Weights of a small transformer language model.
Size: 14 layers, width 160, MLP 192 SwiGLU, vocabulary 512.
Architecture: rotary positions, untied embeddings.
Training: a variant of Adam for these matrices, 7789 steps.
MLP neurons of a small language model. Each row is named by its layer, matrix (gate and up: input weights) and neuron, and shows model dimensions 0-159. Each number is 128 + 24 x the weight over its row's rms, rounded and kept within 0 to 255. Numbers have three digits each. A neuron's up and down rows have the sign that makes its largest values positive.
A block is one neuron, or neurons of one layer that tend to fire together. After each block is what it responds to, as a language model described it from the Wikipedia text at the highest values.

L10.gate10:117144119128154108127154156140150153153135130125159136105128143158124172100129099159135127146121107157136127109092122129126115163133120130134148163112119142114121119145106157167107111129144146175169131127116110152162075143125128161139112121163169097084120129109155096087132132125187143124103112144140106081126163153127106108185171162177155123126143135088139137176117143119194138139082181122115129124124127112090177091146153137119118139131148129090144126073129141157130132132134113
L10.up10:141109105154103110137195138150099153168106078108121164132121155121093113137108140143158087159164095116114145141127150125150104171139148122149120150150129150140083111112117141110149129160128180159124158177116146143123150124098104123136176117136119114136080145132179111096142127105119138112171103117158109148093118166123090114123116088096128098068120132125136104097121124138126148148135101141122174130143127112138131103138117116085124088134132129103111105160160132150114073089135120
L10.gate18:144133129157066128129199154137138121074136136132122100082056137114103103113145147123106155136103095125098080129128171141143175154154092086134152133092114111167128147164112110109128108129102104120120148108101118132110137120113121135159130123166124141132103116132154149150148167114123134137108114140112118148162150155133120100086144146134126097111135148097081164087149170119106139159134114107134113101141130114104102077123167113119131114148093146097117118098136173108113110113152139
L10.up18:182126154134098128125126150132098125140146116118110097091108156134128064135140124124081157146128096091126142143125130141175130181158111079132131135113126109110141147104107119132112135140100110136142157097137122129092123139113166133127111131096122163163077123151121182146112142125148108118142130153112130166199135144120120109117163123132116122098135142111098183139167149128138141126149125083139110088146147126099114077096104143067157133131119148127173135094142167117100108130097111
L10.gate35:163104157127073123149170118165124140101122097138136109099092139102109106155130165156106079102057107145114126131166113120147111152133130081125128114114108173144114130106141132150127064184106148156113114106137147196146108110115111134103118122149133097131146149123129099154094124160083100117132116112133081128171133187130132100107136161117121096120110107131128130085141167130105120111108109126140117143132142112137136117145167135114133127116108168120110136145149153111152103126164153
L10.up35:134115168109102127151156109142136166138125130126125107112120136135132093146159138138118091113105108189114111137177132132157124164139154120132124152141133132154113167077139122128101089187143130203131142119150147171143120142109116128085118140123107102108140173148125112114160117180110113095097091156162144164153123146117112126119139144142136107073099129129124150087143140165124092098132129133146127129123154101154118127118163143101132134127068143136113180174118167119130093146127159
L10.gate64:112098127173077134153169148179175146115135132119162123108103072119121108102131118146124080143175114176124127141155130145123145159146124151103138112115132099155126162163088145144168114170127174127093113141112121103132133128106098168139092129088158138118123124118146126121145170137115127092125132148104114146121134162120173153167137127126134096119140104107127148106164152117121136126158125144130129116146167140072092082077119182121133130134138136130117132113098100145148083127113106
L10.up64:092117158159106120130115144153175143137108134117148116110133126152108111139131112114127110145146128153138157107154129150163121149140133065088126127112165098187092138151139155153137130112147159115129145123132113084135124129121149085129076135079143111151138178122117146108160157102136123157105108108122123142091125120141098186132112111148089121146146155100113115116140160131114123052140122181148124163149172103129135156096103143115121143181128139166139155127146084114107114124092136
L10.gate95:119165130146073166170150152138147138160079092116157119138108104113072175151110144151131139108136159142135124151133117139141114133126073142131136106123133137109093132131151148110116094103130118162099099107169094131135066102140086182149134122145125141133056138141147130128113144134100139123102151129132110097118142154122171121103158101120131119115137142093102138105159131115158123139140059129082144140144125151094136135119123138121151146135135194126148146138128088117161111122158130
L10.up95:087165136152088142136163146139139111142106092130104155134132103112113144168143098094131144116155172116124098158111105150150118146151132139140133130151153129138123177144084124109095081112128119114159153092121132116138110122143101177162131118101121115179076143124178136109128162151097175132122130138118134100094124122116131100075164095166150125101098118097112150106150148124173165154147082139139133141164126120109135110140149126094159161088135153135174141140138104147147113145120100
L10.gate110:135128128148074140130150088138145133135119109124133101119129132130115096121156148112122082098136155128101107117128134164127155100114137104138115103120114138118117135135087142097093115126115127138125065114162135153130132117071126102133129109082134151148107117096140131096114129170151152150091096094121072189093109162132098121104092122142155136133130145104163125090122122122150119102129112100124108161152193110134091170119092120158131165111161120132086086111113119097154093125128080
L10.up110:110118114135111119143166105175171139091147095128085130076100120146083131127137115091123133129091128099099134134177138138128121110097087108161134157124167125167124145169128164146127128131101140157151107115145137145137124149152134119092076137124128106162115102112111142123134171142163116121144124117112143118134100169132112139168128078136123132111116115061154132133132168102105180154170118113133114131148125137116170132107156148153133093083160139122098095124109147125150085153087109
L10.gate168:117111129112169123116169113144093119122111114150132124117099146172070165109107139116116130081126138103133083125112153131140133108080105167127171117133135145118127143116139188107115133147101151126132118139160138087169121114142147138191122139150115137126108152097163091106138148122121127131154147130113095136100115113162132124165123159115087138119152122141153122143149164131134151098141052160078093162131149183149153101142092081129140146129134117126131135134137170119121090124094120
L10.up168:136111105088117138125143124135145118143077151146113115109142109188105130111149127138130137102112153120143124120167133163166147084111123170122149151120114085129092139123097164104135142128110116115105074120178127081161112109136162135165128085139128135154093150118177119097174095127133125160142156157096128097108128115139138042118117158120158111154162088125146175131156131115136142113137096138094132109133138155138131115127118097114101132133170094165112160119107129114133122142109153
L10.gate185:146144146161131126070137128159138088131144151129121148083120106137086144148124120091092103167130151120114119142134098089123138153125128095114126113094145141153151120097095153167118118116075137150094141131084128089104168093129116134123092146094116142137142118133148131149108162114125136152168141122124125131130098119166153178150103103141097108090118136106101108116157142103128190144160089131138127143110176136125151137090147160103155135138132115125176138135159123172119071117109166
L10.up185:156119126130078137166150118129149105112118150101128117178075116092132130089121116100143062137165150129129142090167109088128129155160136106178094108105122088093096123137124136137115144123151136111121096141127114115147106160131145114117145102165118133152151130099177120133124163140127139122132140172120145135153146123100084136154146101115133120114128125085153138146140125122150131159107144161106087101144123104073155120144199129103184163138124177138118108123112132120137144147115160
Mid-word fragment pieces

L11.gate98:192104092112050097087160146155168164111131144117129088152120105086095119129144140094103144101099138110148078122131137128138175139166130134147163158103139107097139096146120138109124158103143146120120140172120102105125125130142096124086144113147147126136135142101125122129131101175090103142132139134146082137148152161146148112108123135139164080122134101123089142120079130140125111158130146089122145091120122177104122095134132138132116141147084119129096103123122122110099152114163128
L11.up98:157140157104084156120144154152130114106133141093094162114139141113144139155086117148095157141154124153154148132172125118140099185137124121145100127082145154143180135128067111129086113153095124100144134136094094121125148110102144120137174099136142119178108136144095110100120120143097136140136100127181126113141116171125115154150089182149113124177125115123096111151133176125094090132145139119145107131143150146122138096096117092121106144139130141124097092122101092115142107132097153
Early word-internal fragments

L9.gate12:114128123146105091101145157120168104156118074115145141136159143119115142113129156129161127160113133149130106139104138107157106083151082107171167113136138126132183116134125136168134122107082131137101119119144097102108125104133131130105102120099138092146116135168126122081087125191099161126115136118132128115152112131140150118168102102152111142094133166144146127106143166109174110106128079125100092118132138109113114147088085101118148161132112144140184124148135133148117104099149067
L9.up12:145102123146129149151152136071127111132149123135117122121125121077094088097157094122130103102093093157162115118183142165160115109145128110126141104130115091117138144120112141109120107133157142078110128139098084107130121109151138118165164100124099123089145132132122117152153086158095161109132091091118101138155096167130129153109088155135120118130163109153151153063115135111146159101117126112091137111112171112092116104124137140144124155123107156085104157104148182145113123129105099
L9.gate14:096157110110086132124119189139134115102126087135174107077145119122133146090101136123136164147131167155096112147154133149098104117115156143143133149131119143148126124175104125157134125126084151099156129123086138082171123139121106130152109163103127154147125112116072097149130158088139143083153099134092113095128105141114169125122084158161134140128154130123142158170123131092153129093158117096101132131136147104088095113144088125119156130117144112114151142081125112112167134153140110
L9.up14:114149146142126103095131128185133086173118076118158124098146144107119161122134100083116118147141143150111119126106124122115126151145159136138124147148127145141110135126099109159122109151121163146104152114117185125107117153134128166084064193104130127169119146110125085104101135102141129112148109115144179129167114123122096161136080105107121155139132141071129124142156145102141136090155113126113126142144150106125150156163138153172108081155131154143157152119112153111130097123089114
L9.gate17:142131095160127126139116114143127130134097156113147128093099123096101103140120128179123106121117079111092085200115114114122123103130104112157122106119103143162127099124117116121196137091058138129147127082127124135139054092127136177098147151086127135128134121150128114147105150149105131151134147133119098099107122124136150124106176124113126113126094136078111139141160114155126146134156104091066147074119157149120117129140123119131132148113121122134155101108146132094133127138163109
L9.up17:125165090131152113150090083081107118137112175097149114120133151111125090145124133142107138119144084109117103171133096099109139111132093158139135074121122127153123102106136123109140156093086130109171113116116100112117076118149150129108101170074110105112151112134114128137114101141149166139076118153161127135118148107161100123128156123142139091113145089110136141158108095145094107121130100108079161077119137158163091145135086102154102121126111118126114121105146130108101097128148133
L9.gate77:131105145135072117156183090119133161118114113137144129093158145141097143092112121197122125172120115136084152111121127117098159086137110119128155124137120134122128164137086145161121147165141191123125131106120109137157108119130124129125136123119138190109085104126142096149088161097160164105144175130106142164108139148101180118127160143104120110096121141187106113095102125107167101116148138143101143108136108144145120097135077115127109145123150123128129120125112094139145118156146128
L9.up77:094151174182134127112148124116100123112149106139100169114131134163124107073150113093137153145122119109094150124137138114085151104127142134148140144138146079077123122095136166131106107169128170120120116109109138130126111134123130114163141112121099144166108124091125131158130190151124153102092121093126140127150127113104097166129150148158078119078114116165104112078144100103139110105130120148160077157117121096129123113105113112128145132164135114099149132166074128105093111138118098
L9.gate101:076131108177079092133164139156180092126128066133139153132106149142097164121099132121150146122148113109074131148113126106141125095154133120150142127158136166150150129136091167108148117097150172151163113125127164134130101108103125182149115135136131120163130119093154114102120145125158166099166144147127114111143140180156092150159104119136129125145150167091136132144145136145156114087128124120128116127150111096110173161134100162144154139149115126104142149110123140158116085117121095
L9.up101:131153129148143085172140113109141126136140109149137121151108138135130158163152138117127104128133134109120183168144128143118115095130113078158140155140130156111108107119157126092184143085120129070133109113122171165144152105110113162150129107119153147147128161107137129110108115085108153147116149107133085118132136139106140171072093094127120123119137155157138131134139164092132158129123160120154103075141119124068128106135119113119145117139140155129118168150151118206091105089112108
L9.gate105:104098131151101115135169108107125125155071082147122117136087203117078129103101161152169114142116104130096077136118136147160094126106141118143123107104146127124118144159086131150129138123083145125138141125142144125142099133094093124134070121150114150135130138110148109116086158099146134122148135149113112119131123177136190123132141092131104125158127112129111136133131143153152109119125101112049120144139148105087192148109138118088107129149122131119156148166108115122121100119127144
L9.up105:099141167140154095086135143091118133160166124128122106130103151112134118132107138107154139097133107138129119109132137118127144124150141111131114128124114143092125094095161105138133149176112146111128108163107129130126165089145108116118142158132187103140138137159154171096148116142142110178117092140136104083170153164133141105132124163123152125166141143151134125106135191157187096092139149109112150096139097145181074136124091093125150126167104138106101156160098128126117163158130125
L9.gate112:148141201108104130162126105110100126126177078138080183126182147105127147103098146138149122149104152096145104075129127151155123153142177126086120115129138159115162157108101132143063142161137143107088110131154120088122110130162142180107133109157098117123133151151124186129123138130114127124152140123109158110124116121102144141147128133139116144117079139138073139095116116107147137134152142166124151126151139091098097159149161142116140128157114149111127152125125117118153141123129125
L9.up112:111138125114135106136149152162118120102144081114121146153087112096080125111095132149139071173145144139156141120119125119129184152107129153109136148146152130082130131148114127160131116136088140169094112144123162144100091097106089189110176111163083168142112096119143130116127127146165110103169134123135112139110155143135126137162156161167100115111147118127130104110122173132175145149133119133138123118144099183129150149141101180128143110150127134136109110130095137099114108131095165
L9.gate159:092129134122138125110176137156159115106069077158127146127122149121075156123133160135123093169146095158109112148145143125126094141119105136176135134084148146166100131191131111156126106137101133149118147160105111124140101114111105200184126130109133146118116101123128116119137164117142163123163138113126159126096158137142131126135142085090149129114118163171095130129155152114141113125100112093099115136132088117109154130149136117099150104105109169125153133142131153137120067131118098
L9.up159:095145131103164132137169120121154135112101072166130152117145141133092135089117140145076110126119114198171101183163144145126125137107124147161141132123163141138084124169145119136138116142092102139103148167080060098134084123120117144168083141081150127152119114128141120123141134126131156131144105109116160123147147165158169111137135106134135094157115104151123103133145179131128117141112134092085138129128111098139107154140150128132124119142120148158095143123162107111113109145111100
Word-internal second fragments

L10.gate23:164165121117128176122167127146144151109107129152110137135140134117120100126165152122095066131134145105112122122157153144145102087074122120112139087102139105131155141134126119146104142110135142137158062106090079173158115096121143121133118144132107135126105129105144094163151159173111159165124125160119106112123223132149149133098119121167148122131109160121137118065110124089123134098131143139127092117075123126113121131121141120122126157155150114129152143162125147126121127115172129
L10.up23:124117144158118130089151104117148116103130101131115130137098121089121128126127106096108111137175142117144128099149117129127149143117117193145144130081135122113139129127129142107112132087171096151131079105125104120116153149135068122104083146159139072126119104125168145093120132137141191141143106161126128152135141143103084131130118113102106141096128159119119111097113121159173170136096129124173123090148102160118173158194166137128154146118133141128153100146143156146134115118179140
L10.gate68:162137154131115151144159150126097111107136105149136126118103107085111130106101148164134111161159148182125136125108137118085146127090100137145163122144130186131146162140130113132106140112124150132119132135126107130127156135112076178173121156171133121124110116115148106128086127100127154144136145108138111147133157158131126118138107062107115106118136103093118087129169160125128160124141083128089131160175094116146179172115135104122158099160143141124134086130116121074108074115148143
L10.up68:182144171116114153129150116112078113114158142138105111085145095125136103131147144159099140135103174148138117153136132173068167134076128138141141119147146124132129173174095118152096153095164112144130103124153082142149158128111056147146103154135112147144115125164144156131131126119112140132078145145115123117121168143117122119125106118128132121097127090063122106132163134137137179120122135108121149137148116120146159175109115094134155086116107090117133123115114150091113114133144139
L10.gate118:116143148124120128148169093120127127096122122122134107184118134100103154142102131144128102087100121157114073151129102162135124075101129186170135081125160163143124146167151095169138135077151135119130086111171115134147145095126103167140130123146131117171112143111134093138136098134090144151101158126149078134122148151170127125103115144147136155153102129159159137111101117128110137112144088092114118128175105162120141140133092077126141125148135155125101132125166155143156128112151117
L10.up118:152126129117142147154144127095140164134156148117124102150143100138112118105114121099193136137080105117129123138106109150152101117137124160141128122116144106100152126142164083102136122090173150126160099128150163139149099103085067130134131123157152148159105123131133151137135129144145098167092139148108099153098168173150118134139112116132137169159123099122115134104096160129106109138110152155093156125182140160160144123083084088096107102139128122143076148108141131159103141099158148
L10.gate136:139169119157138141132121122164128105100119157105098163105166086106134132139126113144118117122101123071101145173114114113135112123151095117115144100130123163102050142137137102135143127107083098112124135126114141104130103123149121167102173126107112172121166115136101135178118152119145156118153127176151126093162120117124137193103152111129140159139171128130133120106119107091183121111123106097147145154124118132098140133150155145195163108099132105132132132130146147128167164111144120
L10.up136:114122139143151142110121108106131086129148093135125136171123084114132104092106161151137123114156124135152133131124136151115124116145131145147145083154113117137153125132121100107118112105146122125107089090128129138110133125133057153112108152079134113149162134146074112117171111110190161152095100149117134098105109119165148118164106138113113202115147157062142118160135098124168142144123128130131100105137113163104162183144128138148192102123152106116128112131138154120150111104132110
L10.gate143:134160161122131130136126150118148094119113152134163114126172140086129153096076115097156128093170103152115108137152139131114116107090125137146117114097129143144115107123139140096127099071112126105127108139118133152135123098129123115151140110115135078110137145143150160129129132095093112184143151127147122081140127138132093145121107126074114158147166131109127145138111131147161148132109134121105138128105066110106119115144141109229157097112101136112138095124177135132190136100159134
L10.up143:155133133103113145123191078134128097119153090114110115106136120097157132117123090103117141103151155131117158133131143121074144133152152174158127132098084106135146174168085121134127128151150143138133126142094148117145151110138150089127137173158113105111112154110151136142132210145154122159111165179096118108167139132123117114125142139122105123116138096165138167095107102133089146100109141136124148103126104124082100112144127162142149117121126158128100084115139111117151132123186119
L10.gate148:102137110152115115086117139109142128145123138126152131156115132063116158176072130082108110121108116146144068133106137118157145147164122065153130069136140151156134100121137113134122112080117108120104146114099133138071143127132111154145100148106136101131150128125138102140047112109116109131135136090132108158114125139101122147112127097124104102123103135157078131137158131129134090147138088088140127143148108125154102115106124133130141125077122156127159103108168102114102112105088143
L10.up148:107148124153119132066131119091108103123165127167121183138203120101133174154095116102110170153155105131145132142135122134102153136124108129126124072163093133149162114150132081155145098125085101108106125123146115155115135131110125174117084093108140120102127160129135119123107138087103141154119139118118129126141129111088110149144150115166122070159102106129070119097165101165139162124128136135153144143123150124117121129133154125165123118140135139162129085130155098087144123120145130
L10.gate158:128131148142117144105109152143103092120139151132146128131126155136106158120173105145154147112100151121133090105163109089101143131136119128126135105142127155133150109141157113162123095087108121122127063120116152121144095124158136144129132126134151096124165144167159139101136158132170171188147140156154123101160158104136128129173098115140110124141109145105143182125091113163138146158169130139143094151105104114129135150122162150130208108098111106148154113122159148142153160131182093
L10.up158:154125135167172132148147124105096145125154137124124146152168131124103122144115152135114156101148118126116075122099111141117175149067181138142124138145160102095149122126129116121118148143122074076134115104139108134120131138145088129157103131127151146125140130133129137087131102119141140121112129101134098098149168154172162053159151127113102091100177116094106140130116154101151179142145125083120089134143083128145129154121117128147160127135134148169131130115121181143111096158151145
L10.gate172:211162084137157080097161096138122126087158104138134121142126130100120123115111117112130151115151120102120115116100100107124169126088110133153115137084104136111124121113112102151127127132116135116116133141130160155112121145097100133159097159140108114099123133091131117125112103093135071101167114132150110177143159149127125197122127115115123114107129114108098128084125153147158118166103143111154060154159130161107124140135124097141154127107130146084144084103102157132108092137112130
L10.up172:159168135129145109144140126113145131095161141153108139147121106113112127164159104126161165154158126101107125109131129125090143108103095147148138138075100105105114108100150105123099129143136101130114102130108137159135148129150091080102168112144100128091110155117136108098111138131138115131162149145128138148128204139127132165114168101125116168140087114132142121105092110107111110155105150149134084183130133152085165134105139164084153138153125119165123102134112188156091121119127172
Mid-word fragments

L11.gate33:119130165152086105096138147156135100142118130158069131132102122115084165123138161168133107112097151123093109145163147116124141066167124108114156131110187133123121118146152130115123129141140156101106138089104129072124135095155087155186125121131147139158083127130138119121110123130103116130127098123123145114158132156147137103150118130149132130123141138108121120128154140133154169173099124132122150106179123135122174149079123145125161107123147097119139090146117130154097070098127071
L11.up33:111143108132118104123139097123112139168082116130128125153126167103143165156106133092133126123104147174163127117169115113106165127115101097158139107151155136168132149166134122139129109131101093084120092163144069103135147120164115130179065110120121125100104129145098140142128072089105155142143115114137170137142064081139141121129117102123094084125154133134137109129131131185147141128139096146130098141145134114136141145139134106145128103134146121115095093179128126105134086117097114
Mid-word fragments